config.yaml
n_layer: 13
d_model: 384
n_head: 6
n_kv_head: 2
head_dim: 64
d_mlp: 1024
vocab_size: 27001
activation: "swiglu"
norm: "rmsnorm"
norm_place: "pre"
norm_eps: 1e-05
positions: "rope"
rope_base: 5860.0
rope_fraction: 1.0
qk_norm: false
attn_scale: 0.125
bias: "none"
tie_embeddings: false
parallel_block: false
init: "uniform"
init_std_qkv: 0.0387
init_std_o: 0.00759
init_std_up: 0.0387
init_std_down: 0.00465
optimizer: "adamw"
lr: 0.00109
beta1: 0.9
beta2: 0.98
weight_decay: 0.15
lr_head: 0.00826
grad_clip: 2.0
warmup_steps: 590
schedule: "wsd"
decay_fraction: 0.776
decay_shape: "pow"
final_lr_fraction: 0.1
batch_tokens: 131072
seq_len: 384
doc_mask: true
z_loss: 1e-05
train_tokens: 926500000
steps: 7069
dataset: "wikipedia_en"
MLP neurons of a small language model. Each row is named by its layer, matrix (gate and up: input weights) and neuron, and shows model dimensions 128-255. Each number is 128 + 32 x the weight over its row's rms, rounded and kept within 0 to 255. Numbers have three digits each. A neuron's up and down rows have the sign that makes its largest values positive.
After each neuron's rows is what it responds to, as a language model described it from the Wikipedia text at the highest values.

L2.gate434:131101133158123164150142081143170125064091106158113172123113116117178146102127104094164139125118145142095160155119137136171198159083154147181178112129099142154137140128120164145193085144095156153110113079114074182129105093131095134067050077113150107131130173123114160097104121152138090150142139113132118175162135145110166122182135106162115091160151129139094178148096120179042166142135
L2.up434:124145143133146132144125122126110134140068098209089116169158164097087129128124081066145118126122156089151185092068092127165134098123150140158117125158124158088105178092158168157150152164098114147115152110123179102104077075127130106102150090138143147139106146131120163091102107074089128103180157163134169062121115129059105108206143172137136134119123187152135188086050146149082159129103
Modifier words opening a compound noun phrase, mostly in sports careers, e.g. first (-round), major (league), full (season), winning (streak); sometimes mid-word fragments.

L2.gate277:077128117156139128165094103145097134108108185155136152130054096130161166156095116120129131094112159086141148152149068129110132167091159105148120141122152148105159132063114179136133112079173121104097146156053144196158147150119129133153119120088183135175155117076142066127141073161135111192095119075129115186090176082139109094167137167107097107130113194174166124168095085089078085137148
L2.up277:132093141164158187177097141111096150108161166157101108096084120121116154123131115131153182086104165071121154165123113164129167176125135091076113178154124099106086101093144151075159165125130141100127147136107188152162138132095110067133163096121172093180072106137082093163127084138181097186090149112131102152103117060189118111139118171127120116176134166137089126130090122131099118143122
Adjectives and modifiers right after a determiner or hyphen, before the noun they modify, such as a cheap, a mixed, Mumbai-based.

L7.gate274:130112150096143102144173156133164051125113148184162160183113133090146135102124160072138125197131146133140094145134148102160125135071089109146136111101124100188103145095149120168109165169153186141080128175172102120137106089164123119138151097119101179161184162115148103096128109133171106156136155109133116153147153138152112110100195084185094212162155129166127092148114121180094184102092
L7.up274:152158112106079117121182118114062141108163060154116113142129093121130080091112128090146130218171166083124074111153110125074096135157096132152127107110135111178167159172131163109137109096133182109076151152108157164166084084115100192138082111082122129104193140129184138128114134115187144117115105168196150158125109140094088115110147125105121137090112162127128120084098157123127139063146
Mostly table separators and minus signs in sports standings rows just before a numeric cell (| 8, −10, −7), plus prose words preceding numbers (in 17 games, October 12, ×).

L2.gate278:102091125075125128124105126072145156128099088197215172114157136122124145193125128118096110093124118112112144138111122060087092112110167152156114186166122166147117092143164115123123118076150106138142145184174140167152129043107108156173159080109118148111158137164170135140162114086113093118179171093134171114147136143138141173130165135160183095145127195122156141152088141081071070144159
L2.up278:113108125129072165106166081087145081120152129153086158152062045154126135114157145139174130158197172127174073095086159161119170167162193109145165084107112178152208132042105165111108141144124126144165132079133151127171188146170120139116123155133134171061144097136141146106122076099112163141113094117107165126100147153141122150148094113096150122093170110099150140125101176177148120145112
Month names, and sometimes years, opening a date right after in or on, especially sentence-initial, such as In August 1976, on June 25, in 2003.

L4.gate109:118131116197143145117164150166130119106119092153128179199137121149138114172140076114186115185093118206160082137147115120143056152136068160217150082091080124112105132096141110121138113111147165117093165107062116105070138109076064085107135116156104129097190162112127155086144131139106174142165151165098128162133126160130147177138117129134128144117163199104161143045154154125154133093068
L4.up109:145143089126168096153149158114165053146151129089172128166122124133109138108104099111103141157091176128144118122066181129131171136122130091148175198135208167130154100111112134133158125114139166124150150161057166161134154105077145148139188114183137143149168023119137166171131058151093091138092151100120169162209136124164175126122146155066118101094131157066170096143054221107157148139119
Pipe separators between column names in the header row of wiki-style tables (e.g., after Player, Team, Votes), also semicolons/dashes in field lists.

L4.gate598:102151135178110191201130129043164159097128085140141117138126117134147066115119168085141083110161136148195144133100088124109076097154086096107058186152104133192083171068132087116159071147125148133147077095128144103141138126126105156110146102142090135092137115153107143133112103106129124082134123112087147130154099091116134107159135144112115112129141132153106074127138074140093092125047
L4.up598:108098113088092117170097113129081158135050093109167102146113143150181137144160044122136123111141171121105132167155203154128088172064158127110094143153167135087114104084124154103111079062191124175096138165169102120130095129109133072191151131126112127142113137094191084158113148162147142150136159090131116144076156101137118205117085144146109080119126095165135101105056137189106133115161
Digit and separator tokens continuing a number, mostly after a decimal point or comma before a unit or percent, as in 2.7 km, 24.7%, 5–6.

L2.gate615:061169184136176124148089182168115124124087117119177117117132133117187095117144174133089122139115124214075122165054116143141074117068114121143091191149138084145115143154196129163143125127123114080126110169114104147106146122065136137089102111142111155169049177082160150169134121098097122103103110160107092192086119141117150090131185100105147142140123134151156145144096131188102140114106
L2.up615:110072173115122126101095127060147062154166088112127126162157098107154098099103084122127102115094081092140201126132071070103123141155160106084118099110089133151088105148136144096108109091079143151204135139195101103168133187223113133111125152144196134102158088167127144145127131136183139126131101142204100124049196108094095126159169138155146106189133141099113113037137121105103108163123
Main verbs just after their subject, especially "signed" for bands or companies in deals, plus served, took, date; also apostrophes and name-ending pieces.

L7.gate809:144123182128178231149113090102151079120160153101108117142073092111129099108154177143071125158110160140111162168107148150142201148059100157144055194123099186092136139096113151079099104145112187157132117132086111119036108096132106118184172115125099077135163120120083101154067120126162167056128171130180165168130145098129169115162082145135115099084133102149163116066086098110187122154098
L7.up809:090094091110084165081109081134115123106144103194065149163142095180161104144159132154162123132075095120094138094168086109133147141175103162109105102117137137142181135070168086160133147105145188166152123157092170103141114074154114179124092121150137183122144118136085121162054169159126123103112100172104131081112169151107118128134168131132118152166120097131172132108147120145135168170106
Tokens inside chart, ranking, and statistics text: prepositions before chart positions ("peaked at"), numbers in tables, scores, percentages, and year ranges.

L2.gate381:137080065128161100104090146118120172152129123217115124170114148164143145139133151169106079111151075178127120141160088151157143098138185144142157118131104052170074117098129138197141099158152054093140175106078085133115158169165106127102090131150138174129133064077098162129096072097125083161146115096110151087168128170082129108095121135165100120189170141075119107086166142175128138083080
L2.up381:127130092075105168165088092188124135104186094115130123155108171078189106143146057122161142136083163118132158151139153218122160169138141094118124151106130129121144087127095096146183174165128171126084104167105119162096131164147188134174124116065154186104137151131133131097141100146097164068128131102118124085090084171108122138101118153083106182136112139126122150101123126119148130147160
Word-piece fragments opening or inside uncommon, foreign or Latinate words, often g-sounds, e.g. g(irded), p-iaz-za, int-rig-ues, Georg(ia).

L7.gate571:110125112140152146154104121110094151147145164113137127131123088120107137150140152127132126168163120170110100122166098165158178033127143155091111134168209161146139137024086102056162066177125142085116166144066170144137153100115135127127116167150154070145123171132144145119075161115139115147145103105110122179064137054175135120174104130121163084100145147153149105139170137111068089137185
L7.up571:139151068086158063155149132148154181106151120114141110094086125136065109158114148117184135099178124052120135125159148064129086140120118089147128128165180152135094064133158154093136147152168097118139136092138150136157101119155046164132059171146114095167149168057102120128141134132121129134156105130100120122117212102121162192122111139117121131104111166139138206141119097124141105113103
Words inside set multiword phrases that predict what follows, e.g. Own in "in Her Own Words", "at that time", "informed consent", "Best Supporting".

L4.gate551:139115108136136137043106135100078135129123126095110147143131143146158071075108162127148112173106060150148138118120154119122137148124157048059103113099112130110068200119125133115140103067158181092092110153115109110091154130133132089105138053100088124128135146129115147176174113133050086129092152102087085133154131123152167150077206069158212121158121177135114078142082117130082135104090
L4.up551:145194092157116112047129145095155185162198158138114127088123120116157177140121147101155153118097112137095130068128149085081147140108112125136109078180099110113117081111058155162115114158206138177170166121154138088133129232110101120103125156119101156108127174095117130118089108176095150147133134171159105164104137136100113078124131151113084074121170107057103112127107096139097151140085
Tokens that close a word or fixed phrase: final word pieces (cups, triumphs, overheat, names in tables), "of" after quantities ("a total of", "10.76% of"), and a title's closing "=".

L7.gate769:123197062108126160125135130101130097115156149183095129158136134133141086176130187104156109130106114085103157114148137100160181135073131147105104113110146194098108149092167131082108058103181087157139124113154101117073113165197065155173140132121153098154126136172145160125047150154154161104113118116130095150123155138068137094075184124116102082116155186169144115140079104157155168132125
L7.up769:187154167105151144101145180137137089119134070150126102175108091162128131099181141164133143127097101164097183154135162120202196141143077119139111187153145092116168114180132140163086055179100109162106109107093162102082167142063155129135165113102129103128156074156115093166136086139087124089122174097186067166127185147142130102103075144146164123112105106105130099103095128112097147138184
Mainly the pipe after a percentage in "Total formal votes", "Valid votes" or "Majority" rows of election result tables, plus coordinate seconds digits such as 34 and 23.

L4.gate447:082171119163180168101121093129128058120111075164134174124084095107157097209112179074150149129127057111108127062112109074129141123110167124135132161154120151106167132151140151164097094149123116160117120099103131185094169193158079123118161130166126162161141127114091159095132145181092134136094072156109128113095090093108146124066165136135168130058068132108148103133082147141140140119129
L4.up447:127091090108080079114124137177146169112113150146123142180105152101094123099109073111173172143131132118099103124061163104184199127157138124211171123128111124148099109156140152153154077131098088161050153158105105107144134117122072115111163115131126099117171150101144183107107124082156139148104136074163135120084088088129138159165170099132117093134151107086142114150101088130157088182123
Word pieces inside hyphenated or elided names, chiefly the apostrophe in French d' (d'Ivoire, d'Eure), plus table-cell tokens like 0 and |.

L4.gate122:125153100112133185117141111119082163156156143052083116106092103129108114153172084111071105146078122119139100083124146177158136116100120170107146114115134144141131112121067166179110058084177061154144129141142101108158103115073134145149123120100145144126103111098117141089098157128171131125143138087157166145164130144183101126121120119194140157158110152152170144105059125140075193079154
L4.up122:148091120084140118138188156065133093126114195149120136156084050169167130154145174043122114046159113152180105088139128092093145081118157146136122120123135139090170083109151140124119157091121103146045094094049117106196181135127129096135134182162107088119162114129155139148156139128193167178134109108063165073153129140128120123200093120141147143154140125089154152112088157119164189088123
Pipe separators and dashes right after numeric cells in markdown-style sports and election tables (52 | 98 |, 37–29), plus scattered mid-word pieces (ind-ict-ment, rip-off).

L2.gate73:108122153136145124164107107172124140156064058186123128129128088134138085091138096163150151108129126147126127163112100144101138143068120136117079134147045122153122176063159140109113129176134092212146152115117165183145132080130090099109139131139096112094157134095106150211107149159130178119120143132120146110123175105072085128115118131199141161120191112134125131139134122174104094104125
L2.up73:111149135111089105130125144177118158134135057139142087123144092151108139076173104138127119138120162166158162129127190139139105143067122117082057132153176164101097115161133118102113109143158148142112163145117140158166097085097131157113130116131147149180145136131095169157166114060114157185182153157131113113122135132071074188157059131101045077135125119151116146130112106140042123133097
Digit tokens within numbers giving counts, prices or statistics in prose and tables, e.g. $625,518, 395 housing units, 297.2.

L4.gate242:113164083114095101101163137139119185094057126154078152114159176078183123169126101151137121155146198076124148169099158161103167124123103204117123182129134158109114207173124126139121149069167105178123111153123128135118198124124152153095061135137189139107110157135083117130117162121149086094133079109125143097134147123132065099148167095049131105172118101116168147110098088107128122134162
L4.up242:179149143161135105138131109150084153153151176077102137161138118127127157165098088149142176168143116121109148123152079091158127103083100147171101078097115117154105139074124138130114099157150114230136118083152130113171149074073099124082159123111121106131184078100144136074098132141146153129129064075134172138156194148161124161113180111157098125066113106159128136084154104134145104132083
Mostly the second number of a match score after a dash in sports result tables and lists, like 2–6, 1–1, and 1-3; also stray word pieces and table pipes.

L7.gate425:056101137166118124150129105104092137127105113154088110177107111094201140126119154129106165108047104210108117148083121124116093129114082141159053181139122154129143120090134084078122087118144128180153102130071189167179139064154123128096159119147119117159108091141049177108126140087118093122191120182122126116215127121146127137080161122134161133127088139158168109157128089134114149076158
L7.up425:157148154169117112091126119106067161155166150166141142080135135068101172100109171144092127124113105172106150166109174117098123100157148098122103160120176131172131107120153118083159092148139144071108107147156123134130136053147137130118123098125131146117151073122101110127210148144111110079129082146072108180188151094148117096117181100108145153112108108189127128171144163183070084122209
Nouns after the, his or 's about family, lineage or homeland (father, half-brother, barony, city, land), plus en-dashes in east–west or score ranges.

L2.gate286:106074127136097120097069135165137097149101149154140132157103142106072116149150099112072143081146151105156077152098164164181114083078179121116073138079091063083116113117150127163125128147099116104098200195151117139108135105142140149134123076093100093115075142157158115130131118140126116104130118086129092097123192118106148116073118073135118161147139138124160098195097136133118106136064
L2.up286:148175107036125105143165143140159073149163098130151144144152151072122143152107138114070119145116162095107175088103112122095148218147125130127147103175128075073157131124137147066139122146127098128072133112151075113102107204117127172181098150140175113142112116085109189085126140085136151132154133158141171120123146097177093120150065175125070110116155133154155177142108102095175151139192
First token of a cell right after a pipe in Wikipedia tables, especially election-results Turnout rows, plus name fragments (Ro, os, Kol).

L7.gate444:101181135080106126136058171133142096133158089176090100104076078113167093096149152090099135105142133090124178139135083146187135157138146136071121123118105139158061113136136170178174113157088140133163120190127127151130146148160091154099216142154176112161093120164145095098114104090096142178131136140091086132120106156120145160101181110116122107097064040160085179143096077114140108132148
L7.up444:111190184071120131102139148161094147110082179100116082120153085110144101137175075127064197143084066114116134078180152170126144187126128112097156121164075166065075139134083116147155157139086092136126128090147163174091060099042142129157164143144096141117114137115080094100199149138094163110113133147135179095120179151104109080089141125124191197149125110138143081125096108104186174150048
Month names after "In" or "on" that introduce a date, such as In May 1794 or on April 25, plus "in" before years and some table-cell tokens.

L4.gate51:099137137168163139143079134138084139106127135163124147068138122136100146122130178116122068136120116063096177194129160095167143098145122090080107177123153100151137112156128144099082117125142124106069081103173119140145108073097099183182123219107158174124180073127095112176165144090065107165110144137116159135079154082075140172031098174163076073154142116169107104120152134127099104068150
L4.up51:115159155171117109100097107127125134156119147123176073137141163130157139184124129099125138114123142120049151125148164166160138097091120084096138127156131137073142135125133162174096135123109133157082078170077183129111091066122100171136131154108110098153121116119089112157071137139119121101114155087142139108122128093139168151166097114203115127130171139149140141124139130148125197090103
Nouns right after a possessive (his, her, its, 's) that close a phrase, e.g. his name, their father, the farm's name; also closing quotation marks, table pipes, and High in school names.

L7.gate690:102134146156181179123095173105136167109145187121109164144091142158101097106170092118092120108190093119115153134144126085100129102068114159135097127141116085107131132113135120131099172159106159162102130093170117107143131070168143096133185140123140138095112114105186070154150098115055135103099138125081196117122155169182086193099148139134145082150153182162144069117120129098115190161132
L7.up690:120141133155102176140129185158106144114109133195135055087123185126083086120127112112128102177104127138076062160089133124120142155116151174142114102111135094072153141135106153154114113154137141110113151178126102163143123121136152200142094102191108077124144141213196140078131130079127122139106181082131099138198149097150145168106136120098063151118106150184155127148081163130123084102147
Commas or "with" right after a completed main clause, introducing an appended detail, e.g. "gained 45 caps, with", "17 caps, scoring".

L4.gate31:164163077116093120150119127147107182099146092128129062131144108153133182112065142198108177139133112112117072148137100078155052125098100120144179092145109124168117168107111130123125130165179102156184135152129137126185096123121116146116175158115118146125087126128145191114086096115135128122116135098120129136152137130122118125118038115186123152132051183159160152098096107116100100132086
L4.up31:127173116112131107094143168193162133118094102078147105103164126077073115120075157161094099129078151124164133194074099138075105073137139132108138073146087124082083057123148137142166122083112207159129153152131154168098164113144087132113126106127073141083169067149149197119144136115108113136101085148145152117090056111092105139146177135090112170106143154151135146174132135166149112123113
Month names, plus some years and "until", that begin a date in running text, tables or infobox fields, such as Opened: July 1945 or on February 9.

L7.gate886:081097139108177142132188169128095044131120035143133147150143113131127165106151136140100153126136143128160147086100064134129162126089076134130120147188135172117161106073072117096143145084178164077192174110136151143126177118111132152101082116131158093115149101142169078100068191092158144121149091149126106180123151164111173157102141073084142114135154209123139133183068120076131140146166
L7.up886:099158100111154139176146160181163107141085148059165142115117128110166160149142126073154159142124160055159117109170132126127115135115087150145164187151079194186162177123135114076120084112184116108083093134119174204134128138120117146121081148142163142134190096093081121095070062136160091127090145142128148134095090145098123078187168139109097148125160170096142099117120092184076135082107
Mid-item pieces in tables, match reports and identifier lists, such as minute numbers (Pedro 9'), table-cell digits and separators, CAS/OCLC digits, and inner pieces of foreign names (Diocl-et-ian, Mao Z-ed-ong, O'Leary).

L7.gate118:073101079120111144171109144156088103069090100107064162141128142119124148089143104079166111180117144157058086138165147162178103115152118127120119129155166087112165133130070084169115142122140101139109192098070134114096104158148162195108102089098181113182154093173163129156120111137121133121091149126095141222144106096139158139122084130127083114145135151097207159054179073131117163073140
L7.up118:184136134107090130114143110102175109106131099111168168110121126103135117166131181072120128092108130165147104090168128152104139090139084100104096070137107122119177108169162141124180098159153187109162145119164103098152127203165114147075148156141085131117119143045155129100133194138183114076150091140117143153142135106065107070133109108123097179128170110107135102140064044102183188163080
Numbers in pipe-delimited sports and results tables, mostly the second score after an en dash (0–6, 2–4), plus ordinal and vote counts.

L4.gate97:112114145101140193118139159186148116156072193125150129150153189105074075060105136137123090122084169172083128146111108076119127114129113081111114129166135183169106166069162156094080182115091152120131127117166087178075148144165112123137156061173136185161058152127110147096142110110122179150117152123140192112156128127123169097132052183130157138128113134165139193132144113131126037113077
L4.up97:094173117110117148142127149111131158151150099116157171133120135139180112158056098159180107109180219164123127163105146096117110105137133103161125138130113129121178134126131135130183144051125071173068121124109120163094115134131146152095119064136171111163118145150139089167089215153125109144129112095098143122169140092159046179158158151105078172083171132120173168084105107132176126142179
Punctuation and connectives that end one clause and open the next, such as semicolons, periods, sentence-initial However, and comma-following but, and, so.

L2.gate358:178120107139107134109099166143140057104172156111133165132133105142121153148144157102155050174088187104181107102145120083127106139106088150132112123151154062100151117145093119146119130074181146109092164126094120097148164114144149178060078112147120100109159155201169168135110137145130123083083137110082135137083131108131101133102104054101089114124127160145130047138112122110134170101069
L2.up358:103159177093093124106115175087135174099128116123177126149195109127115100109128193098185131126146142140126087151119136065125176117104108124129141167158186104150106113139104114132084187133158123182146095115091181124174172127064107118167154121136090094155118203188120123148134128128152100110179079133103119185073151170144132075165129067092177092084155123140115115092112166127158095159097
Digits right after a decimal point in numbers, mostly percentages in census and election tables, e.g. 40.0%, 46.6, 2.5 billion.

L2.gate814:136167102101150241117144110130147112134112156104165164120155097108154172125075102154027139094128107083100164182157091131137164102060085078150126090086100072128140157099100122071108147092183113080112167086145070132132169121142113108195083090095174112119174123148165176102150130127091057142128087114090142136120090087084146108093147103176141136146124145200103107122086133169150118140192
L2.up814:114103078154127085108130109103094169109108133125074075138109134158104105127179137099137139037193136149117089156140080156128120105082087145140183087100179114172160111153114076147113130124096063142134106161169095150187135101134135104098096095149076141164107144108139158176130089101119140157137147146112192069164145149124140130126125139124134168068032105138133112091174132092151067148116
The second number of a sports score right after an en dash, as in 1–0, 3–0 and 9–0, mostly in results tables; weaker on other tokens following a dash, bracket or "was".

L4.gate299:154156120142165130102090084119134128144143148135103162144114158078168089123143133155136131163123114158122148157114166154097114162115086119161136165121151117097092192094149121148107133088176144094081100201133158145144110161139218152175175198133091136156162116060101114100063134116161113161122092216097128180109085146137158061065174116118132146176155185146158164146166069171153120060049
L4.up299:103042075113178202094132118142138147140124106166166111068145198119097125095156184129148045117123141176150090128186146182105142159114182126149182155168190091139133098163143091166069099159169074117092151109165138129101142091137115148150138161133126112141150102103174071148095160090122122095103166119098172138131128138112176092045118187138076078159115186148147227141106158143120118144109
Wikipedia structural markup: heading openers == or === at line start, blank lines before headings, and infobox/table field words like office in In office, Key dates, Pts.

L7.gate6:137138137181065113099095113106150112152149082121096099124146076155125166131133148107146120112110137116176134125141151140149120159096119116134129163123161156164137140109112108103141119196177080166090102167154077147124037109175075158143147175149120186190151083154101173155128206073122139123096093192126131197170149120094109087138148170146158123139115140120146088092132156175092079198107
L7.up6:062154164105128123132144150100175156128053127106131150137134160072102132095160094161184143176162137157161125187112161076124112136181166167142090142174128102155114195100114119159194151152130117128141114146071150175106164113104106156105145155153145077096158102112064138147171147100117087155126120137133164101142051102119169125112126102162117108137173200147126101149165115156153121130084
Tokens opening a new line or cell in structured Wikipedia text, such as list dashes, === headings and table numbers; occasionally mid-word fragments.

L4.gate219:136135155065137194079117159162097114142100068118151129115162115147141185111175128116102140174096091103097196187110130102081148159107130096118094138143154176129117100124109173143100102072130077137055097145128152144157124076107093139121123131155097144152135098145142194132100168075135145169125081109092070148216127110109059161139152165119055140094166134178144145152091101125049168107190
L4.up219:107152119102179060094196144196082118124067147163161169086174160096139123138154135155168098152128098097111098119114171103109113129096067106075169094102148158143093144176102142104140120139156129142127151133157164105131131065157088130125127135138058126181137097133180181107098127113157123148156092157138116050167079100124149143152127117110106128128075160074147144093115150054143063134155
Function words that open a following verb phrase or clause after a noun or verb, such as relative that, infinitival to, through, under.

L4.gate142:173093129119108134139120153113119154142076165090134106160140172097088108157132185112083111118075128130113116177163155144141116150147117109168113145076147223100143164158115152102209148096088146203123171140138167098166148126135126111073133088111107063078108078112130134095138087071123203172153141130084145133132124115112085052142138113128079087166131157154081102053129133113124177149159
L4.up142:134109147151046144143120160129133084107089116150114166137162157065085098132070170108085115152140151157090114157154138158158141179144169145082109068111133197140145072124104151115160104147106169147080182140167132187134127108128148134115113133147105067141061101205170080134112139132120137204107130140091131117114160167117090082149115084128064157115065198174107165147078136080148075164131
Commas, and sometimes "and", "or", "at", that follow a completed noun or prepositional phrase before further info, e.g. "in 2024, where", "project, which".

L7.gate426:111062168139138105173143175099115165146182146157153151141139114113097100139081148071103128121102071134144120115122148119156132158104094100127072174132170127132112131135115092134119121115102126117108163150134105074178122104184135102140134079158141083218169132133150082137138141120180144169095111084212155122120121123097204123096111130087143117116170118175167135083140099150101033117165
L7.up426:143127099106192077068156174137130118107123105100149078123120085172133194143148080131122138132144098123148102131142104128138095132087191169134206139120145124146199136120121073113109098122134074106174148172108150121123112111118177117184122139115130112095075133100187113114156117079188134169104164129163129118122136117109142108118116177109141128086170101195180171115116153107114154140186
Fires on the comma, semicolon, and, but or that closing a complete clause before another follows, e.g. unknown, but; also on closing === of headings.

L7.gate891:162174098185115134155138097111141131140136174123110110070101101128081151118188132132156068135124118176082154121081177162109165180157128160098158068122126138139147088057110112128189074129096203158110125082114129080188165195099145150172121168106197058209142145132128096162151138094143114157126138154100093088139136114120089097194128145107142139154144142106182106101141119102114181153110
L7.up891:115066135100174101107135134148171051146070145098109148056092117127086124073162098091125114136113173147102105194081208116192175142143100101123125126145099090172107118104127136121088159112062101159068111098151118151163074132131113121154127145113095144108131204106153157109086138163134157161157134091143092128125105189128145125125139147175118148152177205063123135052142118152136178160087
Delimiters in Wikipedia tables and lists (pipe separators, list semicolons, % signs, == heading markers), plus scattered words mid-sentence in sports prose, such as fifth, previous, start.

L4.gate515:182107142156177083078156145130139150140154138169135092147105075164094115133179102097081120155179088109141166193075087129129153120088038124134143110084121074105147209138155161114079104165155113155135139122130178145129127146106174162092129139096102100134122127162166166129133222133122166130137086151103130171196117151122133171105157138093117124198182125152190113114129074126098144112108
L4.up515:092078126139129113131096098158103116092134101096201134067154101133097102138172147162137104097107127147114148171152123184162131063110111131116116084148193068163082183155082171144153136109146144110106114162157104132116098155123121119129149082126064079121191139135168167128097131071112162135142102160139093111172163118127191098112151068150116125121100154176088108136101105200138170144139
Digits after decimal points, and semicolon or pipe separators, in coordinates, percentages, scores and infobox lists, e.g. 46.2548, 58.06% |, Aziz Ansari;.

L2.gate6:126122162192122095159163129183163147148138118131145106187054093211127097122181114111128064156106154137128160147155125110095139094126069123152078119143135090113130192169158148114082084138140132139126088048099147091100116081116095184077135181107136169136133104102120148124138158104155188092169171193161169154103129120098193166073167094056124088147104072179165075113102148155122146117150
L2.up6:077114092112153098143176156172088079171108122108122138094119139149115129165138143126163180143144144104079121114144109129108186094163133110095122136085108125083181131181111182089124091134170117122118112127122110093104080144099063128114186175134171161104112155148089079083080119076112178135119149150143156119088143127154175090117117092107169120136073121088109146103099184097137105098153
Kinship nouns right after his/her (father, parents, husband, brother-in-law), plus final pieces of hyphenated numbers or split words (16-year-old, 1961-1964, imperious).

L7.gate611:109111158155065076166141141160173098109153123157161194187153107169194123129153170060155120144128099149104133082127175105143148127189084116086076143132120115092127110149117098149142109072124106164113113115164124110149155166096092103111030076087124153160086056147124119101125147178133107171164174140042077150079135153112082064167090111154149159132133109124141107139112131122180161093089
L7.up611:147182164100085109084091038091129119091132120158148099105160142132126144165170064111063156207146161146111139105127164112146167142151107101130151116165065084092176168071121103114095098168148226136100079154126102165166079087111120139101113170137092151092136147133079107168136155118143158126143128129172116125151192122128169135148130156158171105082122167174175205094140097112111087126131
Mainly "of" after percentages or part-nouns (31.7% of residents, end of, part of), plus table pipes and mid-name fragments (Poh-l).

L2.gate625:127139139152114100128151091153182139140151109139190150134138067097083109144128129145145097145127178094147109101199166055100144109093144164145070103200099059077169146151084116099104120106122132153096108183129099142178142076106132160092094085125135073167125154136158133128090209145116148146161161132115126133115122149072200112063089110115076145171123147187169136123100111072112108159117
L2.up625:191120121085129176103109179113138115122100115103143132143230080127118082145161216174138177142155139187145167143117155140108153112094105096160120105139145116073119083098085138109076136062145104167108126141091145153116158113135105125117150080122133083188134197176129138192114169127146146075098100098146143189136157100140128097131117085146089111119127141137106121135101154168094153184169
Digits right after a decimal point or a range dash, mostly vote percentages in election tables, e.g. 75.43, 60.31%, 1948–49.